Weights of a small transformer language model.
Architecture: RMSNorm before each block, rotary positions, no biases in attention or MLP, untied embeddings.
MLP neurons of a small language model. Each row is named by its layer, matrix (up: input weights) and neuron, and shows model dimensions 0-127. Each number is 50 + 10 x the weight over its row's rms, rounded and kept within 0 to 99.
After each neuron's rows, "fires after" lists the tokens most often just before its 100 highest values on Wikipedia text that the model never trained on.

L10.up106:60 41 55 55 55 55 49 39 42 37 37 43 60 50 64 55 55 59 59 41 53 41 50 58 52 45 47 49 39 77 42 33 56 47 56 51 72 46 40 66 46 33 38 58 53 48 49 45 39 53 35 37 45 40 64 55 53 45 79 57 62 49 52 49 49 58 46 61 58 40 49 38 38 51 32 69 35 40 28 53 55 38 41 50 53 46 48 61 46 65 42 66 41 63 65 56 50 48 50 52 46 46 29 34 57 61 60 45 64 37 64 59 54 26 65 55 43 54 42 38 50 55 49 41 49 60 52 59
fires after: " |", "ne", "'", "house", "bo"

L11.up535:48 59 51 57 56 46 38 32 45 46 40 44 30 41 60 54 58 39 55 64 56 58 54 47 48 44 49 55 30 63 39 56 60 51 48 49 71 44 48 48 47 64 58 58 48 57 54 48 43 56 49 42 32 48 52 65 62 48 64 50 53 41 59 48 38 31 33 68 65 55 38 48 68 47 74 59 47 61 69 35 65 37 37 48 37 61 39 65 47 52 56 31 48 62 50 58 53 39 50 53 60 53 35 44 64 69 55 52 51 44 47 48 44 55 50 58 37 51 69 43 47 24 41 40 38 50 28 49
fires after: "\n", " |"

L11.up242:45 42 61 68 47 51 48 52 60 42 56 56 60 25 61 44 46 51 56 49 42 61 74 29 57 45 79 50 56 48 69 47 40 35 44 44 46 54 62 38 53 48 35 56 41 65 43 55 53 48 51 57 43 49 56 52 30 34 63 37 39 52 47 42 43 56 38 41 71 55 48 53 46 50 46 65 42 49 50 73 55 54 52 63 45 34 63 35 62 47 59 38 43 58 39 57 63 50 54 53 40 40 61 54 58 60 56 27 48 42 40 38 48 67 67 52 26 43 57 59 61 37 58 30 59 56 46 57
fires after: " Ta", ".", "le", "e", " Ne", "ia"

L10.up24:53 46 64 54 56 44 45 43 41 44 40 42 64 51 75 52 46 61 62 63 48 61 31 43 48 51 59 51 42 54 55 32 52 57 53 51 38 58 48 42 26 47 25 59 44 52 42 48 56 44 47 39 52 46 36 45 39 44 34 43 63 42 45 45 63 43 54 21 57 55 72 52 59 39 40 31 42 67 48 49 54 60 57 52 39 43 45 72 52 45 56 41 55 68 49 48 56 46 41 50 53 36 63 59 52 51 45 50 49 66 39 51 56 39 56 47 58 53 39 64 61 60 44 44 48 46 54 48
fires after: "ne", "e", "im", "ent", "m", "se"

L12.up397:60 44 50 44 60 63 55 34 40 58 41 49 48 35 54 44 49 45 47 38 52 43 47 49 35 53 37 55 48 55 50 43 49 45 50 72 53 51 57 62 49 44 51 61 47 64 45 49 53 55 55 41 53 30 56 69 51 44 59 47 64 48 75 54 56 35 35 63 66 61 60 39 71 39 42 28 63 74 63 41 61 40 35 45 44 57 49 50 42 58 50 79 38 67 68 55 47 49 52 35 55 35 36 49 58 52 61 42 71 45 37 57 44 51 60 63 55 56 49 55 46 52 53 47 59 57 46 63
fires after: "\n", " |"

L6.up718:48 69 56 60 36 56 63 41 67 45 57 52 37 58 38 51 56 62 48 58 54 59 55 71 64 59 57 41 49 50 40 47 63 49 52 54 31 39 58 53 55 55 46 20 54 54 54 40 57 46 70 49 34 37 41 48 42 39 23 62 54 36 53 56 38 45 37 44 46 50 40 56 52 24 54 50 38 53 56 56 39 71 49 53 47 55 58 65 61 43 47 60 43 66 46 40 56 55 55 53 62 60 47 51 26 55 54 50 57 50 34 42 51 59 54 65 49 57 43 56 54 50 47 34 49 62 63 39
fires after: "ri", "ci", "k", "l", "vol", " p"

L4.up717:46 69 54 55 49 35 55 29 44 73 53 36 60 42 56 54 59 55 54 63 51 42 54 29 63 47 44 48 66 57 62 46 59 63 49 51 54 54 54 69 41 50 33 70 46 36 37 64 61 47 48 51 40 44 50 41 41 50 37 60 43 69 52 40 55 63 48 32 53 39 54 53 40 38 59 37 40 56 63 50 23 52 49 39 38 52 45 42 42 48 68 45 67 43 46 46 76 41 59 53 38 31 48 61 56 38 47 31 50 46 51 58 43 40 68 52 40 62 46 56 44 51 44 26 42 40 69 58
fires after: " f", " ", " the", "F", " A", " F"

L8.up513:55 42 53 61 38 55 54 57 44 35 36 53 64 56 60 44 41 58 57 63 38 52 43 45 37 66 56 63 52 51 66 45 72 50 46 48 40 52 46 48 48 44 47 51 48 58 58 63 45 73 59 50 39 62 49 58 44 45 50 61 34 65 54 47 66 36 60 43 47 64 50 56 43 39 44 40 67 50 64 71 63 76 62 48 39 25 55 42 65 44 65 44 49 52 63 42 44 40 50 52 72 69 76 56 51 49 64 54 48 57 54 57 42 41 48 57 56 48 62 42 51 54 55 26 44 43 55 42
fires after: "ra", " d", "e", "iv", "al", "im"

L10.up283:45 24 68 48 50 54 49 44 47 41 38 60 56 43 48 38 51 46 56 40 57 48 42 44 45 37 51 46 57 59 70 54 43 44 54 65 71 50 45 57 49 40 45 55 43 37 54 62 48 60 50 56 48 60 53 63 56 52 69 49 36 34 45 44 58 60 30 58 59 43 40 39 52 42 55 36 58 67 38 35 52 35 47 53 38 46 58 70 56 70 46 46 48 61 53 51 62 49 65 43 45 47 47 30 53 49 64 56 67 47 75 49 42 41 52 62 50 49 51 42 41 14 55 47 50 44 35 51
fires after: " |", " a", "d", "s", " se", " De"

L7.up271:64 54 60 47 47 51 65 48 54 36 50 63 67 45 52 44 42 23 43 49 40 52 62 49 48 32 53 54 62 47 48 27 44 42 61 55 48 37 50 44 63 57 44 65 39 57 43 41 40 55 61 53 67 57 37 41 39 42 47 48 53 52 35 34 47 61 53 61 57 55 58 42 34 34 55 44 41 51 65 72 36 62 50 66 40 34 56 46 49 60 44 48 46 43 54 48 33 43 55 62 53 38 42 45 50 49 54 36 46 37 64 49 59 49 58 57 33 39 40 37 50 23 53 37 45 56 30 48
fires after: "\n", "ate", "le", "s", "."

L10.up599:57 50 60 65 36 64 38 48 48 50 66 56 35 37 45 29 55 52 53 44 51 58 42 40 39 53 58 36 63 44 59 63 38 36 43 50 64 54 51 55 46 50 63 43 55 62 43 65 53 55 53 45 59 39 60 41 56 51 59 39 70 44 56 56 47 29 33 66 51 52 55 47 35 44 60 51 56 53 41 39 37 46 52 51 33 35 58 47 46 56 47 55 45 50 61 40 37 52 50 53 46 49 56 53 46 59 66 50 60 68 46 51 32 14 37 53 51 58 50 48 41 46 26 39 50 48 40 43
fires after: "),", " is", ")", ",", " was"

L11.up51:68 39 44 46 50 57 47 54 51 68 61 59 54 66 46 61 41 45 42 48 47 56 63 52 46 56 43 55 54 45 44 50 46 39 43 44 41 55 49 51 31 54 55 52 55 46 65 42 47 50 59 30 66 37 53 68 52 49 55 50 60 32 53 51 45 40 33 48 42 43 63 49 38 47 65 42 62 37 56 52 64 52 45 54 52 29 54 43 42 62 58 75 53 64 67 73 62 60 45 51 42 49 36 44 60 45 66 40 60 54 37 52 21 61 53 63 45 52 71 49 53 51 60 49 43 47 64 60
fires after: "\n", " |", "==", " =="

L7.up186:58 62 64 67 44 53 50 39 34 47 55 45 47 47 61 41 57 61 51 44 61 52 38 44 45 43 29 45 50 51 51 57 66 50 47 46 64 41 45 48 52 45 47 53 61 52 23 65 42 44 53 63 56 47 50 59 42 58 61 65 60 75 50 52 56 48 38 72 51 44 58 52 54 55 66 57 57 46 46 47 40 57 36 72 47 62 48 46 56 55 46 35 70 59 54 48 44 50 50 56 42 35 53 55 48 57 56 33 49 46 58 54 56 27 62 44 45 57 39 41 52 48 36 56 46 60 55 47
fires after: "\n", ")", " is", " b"

L4.up338:49 31 48 56 55 54 53 55 50 53 39 43 59 51 35 57 61 52 76 45 75 64 66 36 61 71 48 49 58 55 49 50 66 58 46 56 51 59 73 51 53 52 40 64 56 46 48 48 57 59 58 51 52 44 47 63 56 44 50 47 45 68 40 51 44 43 46 43 48 65 48 40 40 54 36 44 46 59 59 59 58 65 52 54 19 48 55 46 41 57 61 48 64 58 56 52 52 69 66 52 43 59 51 52 44 45 63 56 56 38 59 59 44 67 45 49 53 37 54 50 68 59 52 57 79 57 59 40
fires after: "re", "e", " A", " Sa", " se"

L12.up762:70 42 70 39 55 41 58 39 48 56 51 47 65 61 50 51 69 60 53 54 55 43 57 52 45 36 32 49 53 57 61 51 65 48 67 65 42 42 56 58 38 43 61 67 23 46 55 49 63 47 48 56 36 54 41 55 63 59 60 54 33 56 39 38 54 53 39 49 31 44 58 38 40 35 41 35 35 37 39 49 64 55 54 56 59 56 72 57 57 44 50 58 39 58 49 48 62 30 41 63 46 50 55 48 58 55 52 49 46 53 52 43 42 83 58 55 18 34 59 55 42 42 52 59 65 50 53 37
fires after: " the", "lo", "or", " Mar", " War"

L6.up555:46 54 53 47 51 51 55 45 49 63 58 45 50 59 58 50 65 68 49 60 67 43 52 50 82 52 47 54 58 40 52 58 44 45 35 49 62 55 44 64 41 69 46 42 41 35 39 62 53 55 38 43 56 32 43 80 54 54 53 38 42 49 48 42 46 47 45 60 50 38 50 39 54 54 56 79 55 44 60 57 46 40 45 49 36 27 47 38 35 43 58 38 60 43 64 44 66 48 56 35 50 48 51 61 34 52 57 46 49 49 44 55 45 49 46 60 50 64 53 71 54 49 41 39 50 52 43 70
fires after: " the", " who", "hi", " a", " f", "F"

L8.up186:56 51 66 42 58 57 57 49 64 34 42 44 60 56 76 44 60 32 42 33 54 64 56 39 44 47 60 60 61 48 40 46 42 43 60 44 52 46 45 35 62 51 32 32 29 52 52 44 52 60 59 54 59 42 29 47 48 50 68 50 44 45 54 35 40 42 45 52 53 51 53 52 54 52 51 59 44 54 33 60 40 48 51 62 49 43 45 57 46 63 45 53 46 55 69 45 56 40 83 58 36 49 58 49 39 32 47 49 39 51 41 50 56 38 42 53 42 59 55 73 59 59 58 40 54 56 51 50
fires after: "\n", "s", " Party", " ", " Year", "le"

L6.up257:49 50 65 42 47 34 57 48 68 64 33 52 62 62 35 45 58 52 63 45 64 44 51 56 67 41 23 56 39 51 68 29 44 59 47 38 45 53 47 61 47 38 54 69 40 49 59 42 45 45 64 49 58 42 52 54 54 42 55 47 43 43 58 35 48 55 56 54 37 53 46 50 50 53 63 46 48 52 37 48 56 59 51 39 53 43 48 49 62 29 46 46 50 44 45 33 39 51 55 43 57 58 43 59 67 58 51 38 52 48 55 48 45 59 61 37 12 44 41 39 41 36 73 53 53 54 45 54
fires after: "man", "ra", " Mar", " Man", "lo", "ine"

L8.up494:60 60 48 31 30 42 42 58 40 61 67 71 36 43 46 27 50 53 66 61 62 66 42 54 61 37 42 35 52 54 55 54 54 51 29 54 58 35 50 63 44 61 51 35 48 37 56 58 56 45 38 68 44 57 49 42 48 52 56 59 57 44 54 39 65 48 42 44 63 51 64 56 36 35 41 42 56 31 37 50 37 57 68 53 48 41 50 47 56 57 61 51 48 32 42 43 41 47 65 64 62 61 40 53 66 50 45 58 58 54 54 59 54 49 67 59 43 54 64 53 54 33 48 48 48 49 56 50
fires after: "\n", " car", " g", "com", "us"

L4.up698:49 59 43 52 55 55 29 48 51 54 33 35 57 48 45 54 46 54 58 46 72 63 65 53 67 53 59 52 69 55 58 45 61 50 56 41 52 52 65 59 53 58 57 46 40 62 41 65 70 60 56 32 46 60 41 51 43 59 44 65 55 59 38 45 59 57 60 59 47 60 45 42 37 49 67 60 57 43 59 29 49 62 52 39 25 45 35 41 49 50 52 46 58 49 75 57 71 53 55 73 37 60 48 55 51 51 49 58 53 61 43 76 64 47 49 63 43 30 45 45 58 41 52 40 59 37 46 42
fires after: "e", "re", " E", " fa", "ick"

L12.up478:45 51 55 54 63 46 50 52 48 41 45 53 47 44 50 53 46 48 49 56 43 53 61 48 40 46 52 46 34 61 45 57 48 46 59 55 47 45 49 20 30 63 34 49 70 63 44 48 53 54 56 39 50 52 70 69 43 49 58 50 45 30 51 46 49 45 29 46 42 43 41 49 65 43 49 49 49 70 44 30 77 35 34 25 32 56 60 56 34 62 64 52 40 39 79 66 52 52 56 52 56 38 55 53 57 48 58 46 67 48 44 59 36 53 53 63 40 64 56 42 60 56 43 42 29 42 43 45
fires after: " |", "w", "\n", "va", "ad"

L4.up579:39 29 57 49 67 43 48 37 52 45 46 55 54 46 85 31 64 48 61 29 48 59 67 45 39 37 51 44 66 60 44 39 60 55 51 48 58 52 65 43 50 64 52 52 48 57 48 47 52 58 42 59 60 56 50 68 36 45 58 39 62 47 40 43 72 46 45 44 37 70 53 63 37 56 45 72 49 57 62 44 50 53 46 48 39 46 31 44 44 49 53 51 54 34 61 38 52 43 40 53 51 46 57 50 53 52 58 55 61 59 65 61 43 42 54 48 42 35 42 34 57 30 40 33 46 51 59 56
fires after: " a", "ne", "re", "e", " fa"